MLP neurons of a small language model. Each row is named by its layer, matrix (gate and up: input weights) and neuron, and shows model dimensions 0-95. Each number is 128 + 24 x the weight over its row's rms, rounded and kept within 0 to 255. Numbers have three digits each. A neuron's up and down rows have the sign that makes its largest values positive.
A block is one neuron, or neurons of one layer that tend to fire together. After each block is what it responds to, as a language model described it from the Wikipedia text at the highest values.

L5.gate15:137097095167131144096142111115162167157060153125121116091164142116152102082125165098081077152147130158109144155121094121131098156168108124149103149138100147154108141113109115113122140123109066117123104114162110100152140096141146120141127119146130127146131092130143117158113097115104113131
L5.up15:136121148136131160120140131134148153107081144113110099123115103110123073118104111124082119181135144104169121120121113135123156192127093155122130107142115163118100140090105103104167165151115131139092091143118157120119167151100121090162089155077172132094159113126151140192129100100118131121
L5.gate108:125123113112160119129162137214134172138122160161125081120129144139124116132113103086158111136084089127181117157149140136132120149110121136123134129146148113127116080100119127084130180161108139124109132140079155065070143134146146106115128152166099130123097131126141097106130138142122108126
L5.up108:138134129109118116131187127117113137065141155145093175177133190116165108136156104142076194128093136140101088127113130130160125107102119141149110092143143094119137123130128091127150131143095125074134132115168145149147143124118148128114136154141164093108109135127154130141110133133113150135
L5.gate136:169142158158126139121124128110153181094146123102123127115096134103127126148137096098173103140132139101092128128104160132138157117119177139114134125134112109171104133130197101099120127136115102125127158157107113117126171153111106119096127151102126140157134119094060168129164144097094084135
L5.up136:117125146142106144120116106151136106118155141127147127159148176127074122179096123137120082139112103149152089134164130154112122146106141152125106102135122136161080108109156137107136170170084123083117125089150127126134134154135139129115113148108188143152141115141123082158114139120130118105
L5.gate139:121130129194129122121174167089184108158140109087137100170120114124147124152159143142148108183151093164120087144090130100126125127127151120121153105126113153116109148157141095129138155089112095109139150169139131119119149180133144118117093144092114151147129127089145143153108144103089146115
L5.up139:149130119178117087136117123114148154144091095127097132137101141104128103123116163090170129150111137074141166130132116106111119112139138132145138163134155143167135158171118097136142093128094107103111150107166104134113165121158132162131108152143124110101094128119159158161154155137177145130
L5.gate171:126082151116147140170128106134153172082120129128057148120096148118125130180140113109146145161185127150131131100147174107162141119152107160149102090142139138145128106119135125108159120119154107072122185116122109182071143121129164139098137146112121119134123163087118153124114136093126144136
L5.up171:135123131140161104166151142129150152097148102092111095118142124124122078124132084127103128181096126178125122085139139094120088155158125139116133147175133125152103165117117129122101098122107099109129146179091101083117147133081100088126191146149135121129125126106162177114131095094135117121
L5.gate226:150094103101117142146156180131132126163110134167139104125094128159138156134127113099135105162204126131127171146112133146174083127144139147132124130160154085142103165150134151124123100124161118070139122159084130148139137113114156124097130119133139150126076174113115129140096159110127123145
L5.up226:105113123135152111133120110132162131145177124092174106112100114161081104095091166155129132089123128093146141116143133139169147134141151125137141120123130109164121118124128134109072172115148117115078135126153105146138137146085162136159113190095159139112128166128111153136117112127085144148
L5.gate262:134160136095079120124115134091158144106114121143108100145105135093129167120123177144108141129152120143122141122179112128135111118095128123181149152113139145086121145123156123106186146139123150054112131137132144094109169107138163108120120148140124133139057137126125122160095134121113121099
L5.up262:106142155117099102155101104116175163130121148161130158096120114115102083153121141095126132113137124132141127141151095092103144143066111116155112097120104119142125134137109175110141092165106171110068133156154130108102188113106126148149168164111087127180096130147117156139141074109097155130
L5.gate273:140094105145124116112125164103136141176150123202120098115112137123117130120125132129100188138109116109110124160100169081149157130149139110116101164104128109136156106119130132127140151104094145121134111173114129077100135175117109146130147135170110114092127174111134081121080148135152123097
L5.up273:123095135125102108133171138105152145124125143143097132160143099144144127120134175118141136127117160148125124159118171124142108094139090144142122113132091148150128174140132114101147093133159175101092158098146144126142136123132069153151164138119075125117138115112168123191061124117102159073
Description: Mid-word subword fragments

L4.gate77:159127072110132152131144166135122119148115105168118184154134084089089116130131129140110164146153106144085123146130109129082164119140114100117101173165101168142086134101145112097123130146089152133106176114124143159122151104081129152168104110075122129106132148125113161163142138115133133110
L4.up77:117132122121123126096103152125169145124141136097105094098140161123131094145091168147094098133174140124166127086117155149141155104158121103122098176140136161132138123105151128128091120163133170138174090180139164120137124098119143167150069112108132122121116124139097159079105128108109128088
L4.gate88:114133127175118130148129111111139114124131083151126124115106105128130099125122157172125139093133089140159174121084179147098129132124085151098117137144093162101122128141127148056156112135140148123120127132136143101113114145083146118127076117166132134151138140150135131155109085101093123169
L4.up88:109121159125159136134154166166116145116123095114150120088139125147156127158111132122092112068095111160094106119162131146104129111065125142097097152119062121161130133107116125144140118140121122102156119157125119112159108113145095085092148157118139124108139161122177140116167150098136122143
L4.gate123:148092128102112134115116095121121147119165162085096143158087148100129176123157117138160118122140109128127127099093120112132088137095143127105118120116152108129126142113074101153117170101135154120186149168136152113101176107162106126120073170102162133083135113100144128116136142134131147097
L4.up123:153110124153137148152113161121144092121103140140130163136096103150132116102133096161125128109136107133125154093104129103153130099141137139085100118150171142128143137120127131151141135104138119109153156109110185161129158070129103130146113096130160125089121169095064127142154130149141137096
L4.gate160:132102099134114137174117108126117107115128109183120088109143152119127112112130127142144149084155118167090143181122141073116088103101121089143126150146115176118086106092091140112119133087117112153113168159118128087133109119127140078179137120124115119092109167086125148114122143118118099130
L4.up160:133035126134152131115115147127142139146122130151172138109160148075128135150131139133154114091085091123140155154129126141103139157154086098146104113144132126097142124089142143111093104170147134110079096136105088145131148116104116189135103154173127126138145136127126111136150110164108123125
Description: Mid-word fragment completion

L3.gate297:118172135116105084137178129132153116094153157193151147135121104148137142121145137100150128116122084127157158108133124145136160108144126145177151106125160150138109108140098088124129113132160143170153111111099100131118174117120169136117107141118110144101075138132103133121120116142132113134
L3.up297:161179104115118109116200108103148115108108134120096110162145104097118152121154125114158131169138147163109172128158090147129103122141093135153122105118132134151147150143146118147106118062126142140168091129086129124114145137114133094121110133157140132106136136123158095135108134144104141098
L3.gate315:145132112127125071125181148104151172156175122131107126175150105189132162138114155138107117144147146152116132091108101129140140098150149123156125142180103143131132120149138122084138092080149107136139116149141098166120155156141134124129110148155136096135139139064123112143123149137103103127
L3.up315:155140123079114126159140144142099150101158142121135100119126142165102105135083122104121105141124103101129124114146139125103101117171097101141108167163147139130079128164143113127162060116092138093132104124115095156141131117142128117102130144190142125074091132105127158142128144102106119120
Description: Mid-word piece after initial letter

L5.gate19:135129138140145145117109136149137138082072134148145119088172118119106145136157127178152114156128167188135097156148139126150108115160197103138124133133116158102121056107132113105164087145107131160155106139136156112118122137091110150127136133126125138158143106108112088125119156107104091145
L5.up19:132166145151126081138165120118164123165188104111117122106094103104136127126107102137104142096157141119123066129145103144144168084117131121072132124154135173163134119147158167121111094132182128153154128119109116113134116130165149082129112117129129137135155126149124109162121115138106141167
L5.gate60:167117139171115090113104075173153135142131121108164133121127110166158098167164053114146108162166123136138137149118141136121130124161121139168121133114107145144138131119120183100184146123161103128114102129155094091115137085143120098117148124097165141143132146153074128123120121143100178140
L5.up60:157086133135120162110132081126142136102085095132098121123136174169123131144115104150127131130115103097118132112113138151112095106124175082140167123137099141136100144114104110147135156141126081096125097135108194126109077141127125110109118122146131129139141086114157101103133118138111112087
L5.gate89:153070135175182108146138103180178130120110143156142171139108114119136100124147117151129124140130122135130105136068179094117135134094121161164135124125133124122124101089129094103134110120132154126127112097192147136114118109121156076068121122125143090118143169119116114128139156117133149198
L5.up89:120175138134130143143173119118119165106119141147142153108120172127084112097158121163148118091089115161122094131129129131094119151115120111113110135100139152149136110155135117108092090126132111156125135114085142149113104128110155140119146142127126137122106140159129164140110096154141140181
L5.gate131:172156157178099132116120157119145137124088136125099093155107108094118154129185145114154116126137170089132159126133130175130132153150118109107121115149113145147100137151135122141133103173137125149108103126121132065124188106113143135090181151091142100123147097148123109123177157109124149160
L5.up131:159141136154176152109139120126184105161139147098143139169100126127165128119139137053137113153130164088136103173128096140123161143152195108137139123096087136159100159173104108126123184136108152121141113108147153126110103126158116077113157157088109129126170100129174133106163113096131102128
L5.gate144:113111158131113187172126140150130121137143128132105104085111190100120111186145104157183131124076139105107128109081125116140088153146130132130169096128097117102154132116120144145162111130182120152156131104133126120132120171125157104158145149122120118137127107163160082131151110127128103133
L5.up144:152148147127117203100116103128137155094084095128100115077134126130104124127119118138130131147106110123141137126089119121117094145132178121097168084147163099115171126139099152153111120136158125149121141109086086107134095157090119116150141162131143137158121136130154091138124157153132145139
L5.gate237:112125195098149111126161128127093135168112141153071116114101166095132109099149103143116140125140151159156131124108143120108111165115125108084142124143132107167145138121129099145157101140117162125123165095120096127166154124125157149120110089103130136136084120161109154106131118103144133108
L5.up237:144158151120154136150140087120123109156137128096130138117111099048150108104088133153144176112101134111134164114068124152126146132163155113157143136150160113152101110137126159129118146143083090140120137076131134128097093140165123139102130118148128152130115125144105163132149125110076137130
L5.gate269:160160129157097137131107116098121173125125149159165147091130148112114107131104142086185149136158139143131127138124132160099102175120128145139140102149142080161155114154098126148139123116135116119154140129148154134118131093144139113138110110132165126128148138168116120126150099115130129117
L5.up269:111149075177113161126103116141118148076140158085138158095151121113127083165111140153146144159127110118122138158107137109110101133138100125127132153137114130089115115093103149160112103164181087115108134169170140146153109133135163115113148107110105158145134115138143158145138093155115125119
L5.gate278:111126113148112105153117113134080124133093077130087148128096158178120104156156141133118152115147148104155143143098093117168097124113153134140111114111129079143107142102119143125162168095141098095137108106108135142111090079138110128188136103145109111080136113106138106088138157133051173138
L5.up278:118131147136158073128170125103089095142117119110080120104152106138118074104133099118148117085133114117143086164100113088161111125100128078122115090103103122154135150130151111116121125142132099157123117103140133093117092119124094118192105143081137131159118112136116166124111148152128124147
Description: Possessive 's and his

L4.gate135:133133164100141132116142161115125154131130139147085133137124134065094151152105109122137095127155112090103133128145141099123128134150117062091124125106110142135133120128169124178154099113137148113139146127135122161121114112142171148161136147136129113104160059096116120128135106114104172110
L4.up135:075096131095150098142130114142113119169127149121148150127118080147162097071129110157168121143122147085144162089140105130132139108167166164091160138120146139118120130138146115160182095121129147184094108151139118153091160184098093148109123114134141112141148114130110165088128135133177112145
L4.gate219:127148187144145096120144148132129115136133154113131131104098130097078138159131115124156169129141117124138135112173164091131098137134113100091155090119165131108100115126153144136100108138124159170116101081154134126150121122094149135149109092076153110117154149086088082122093107170144153148
L4.up219:115163113139144123161140150120094096139114148125087136103133155148138094075086114112126156150123142130079110163144110165144097130125142154119123146113123122137131138070127127119152104146136105178106153134120100146113139115161098112107146115105115088140093099131156153155155062135149106158
L4.gate232:173111145120125159151124133118146146115140125118163144115076131114095121115131130109161172087144123147127129114124136156167133127162145148108155103098145140105138119110151121078138095114134160111127123115118110161122147177104141079132088137119148155088188130098167144138127086116120083138
L4.up232:125151155129121116106168121139135137141096099158129091179114166104120133180126120114149123143145116141118124148115176144124088129151127155140148154122119135155155119170148125117134129128157151082167140098100136164114137113106111141097129082081147081109179136095136094062142149124120103157
L4.gate278:102148116114107143111188149115148087127137093087125145111159138126116148132144181126129162125105109133169138147129180150130099147161134105116152126137101100143077120124183132075070138118170124116191127119111155128118113128129119097150200069117153159110133139093125157138127133138100131124
L4.up278:129154092108116188131148152164171169119122127151174134108105164143128117135139123113134118134140146110082124144132110158100130104125155135101137163124143132139124123143135130112114094114127115109133169064172104125095146156102138137124125134131127115166151125136072095090103173093147105174
Description: Hyphens inside compounds

L3.gate138:152100135167081138104155125131150143146151163134122137106123110143061154082153129139100116131105116169157128114127131111137133151128131109133143152109137142171116176124141144136145136080147131112177118126113124108121142122160113130103077134158130106159151111087150133175093073140155104121
L3.up138:147112102145146136159101093126127124099137155150069101130121115121136104131165147092149144099100103123199101127129121117153066129119158108121112080134158107128117116134083135127144136149101135085138142098135111102127117141136105114079120111107115144151118150109170158108071114125153118074
L3.gate164:125103161182134111132098101168120144108141130097166151099130108167148143141160134103135097118125145120156144139145184148130090142097153083140121100141118129167144150106098154142138143149131106094147128119119144131136145161108176149124086159101131111098138139119141171081117112163137096121
L3.up164:153153113126120139138133132129098100108152130128156145118125117132139132114154136077118145108149099145113114149116105140155125078118159105142125136138121125162106142148116147135133133129146106126169107156112145076161132119146085111065122117124153109126117114143118175113142137123153093135
Description: Second piece after initial letter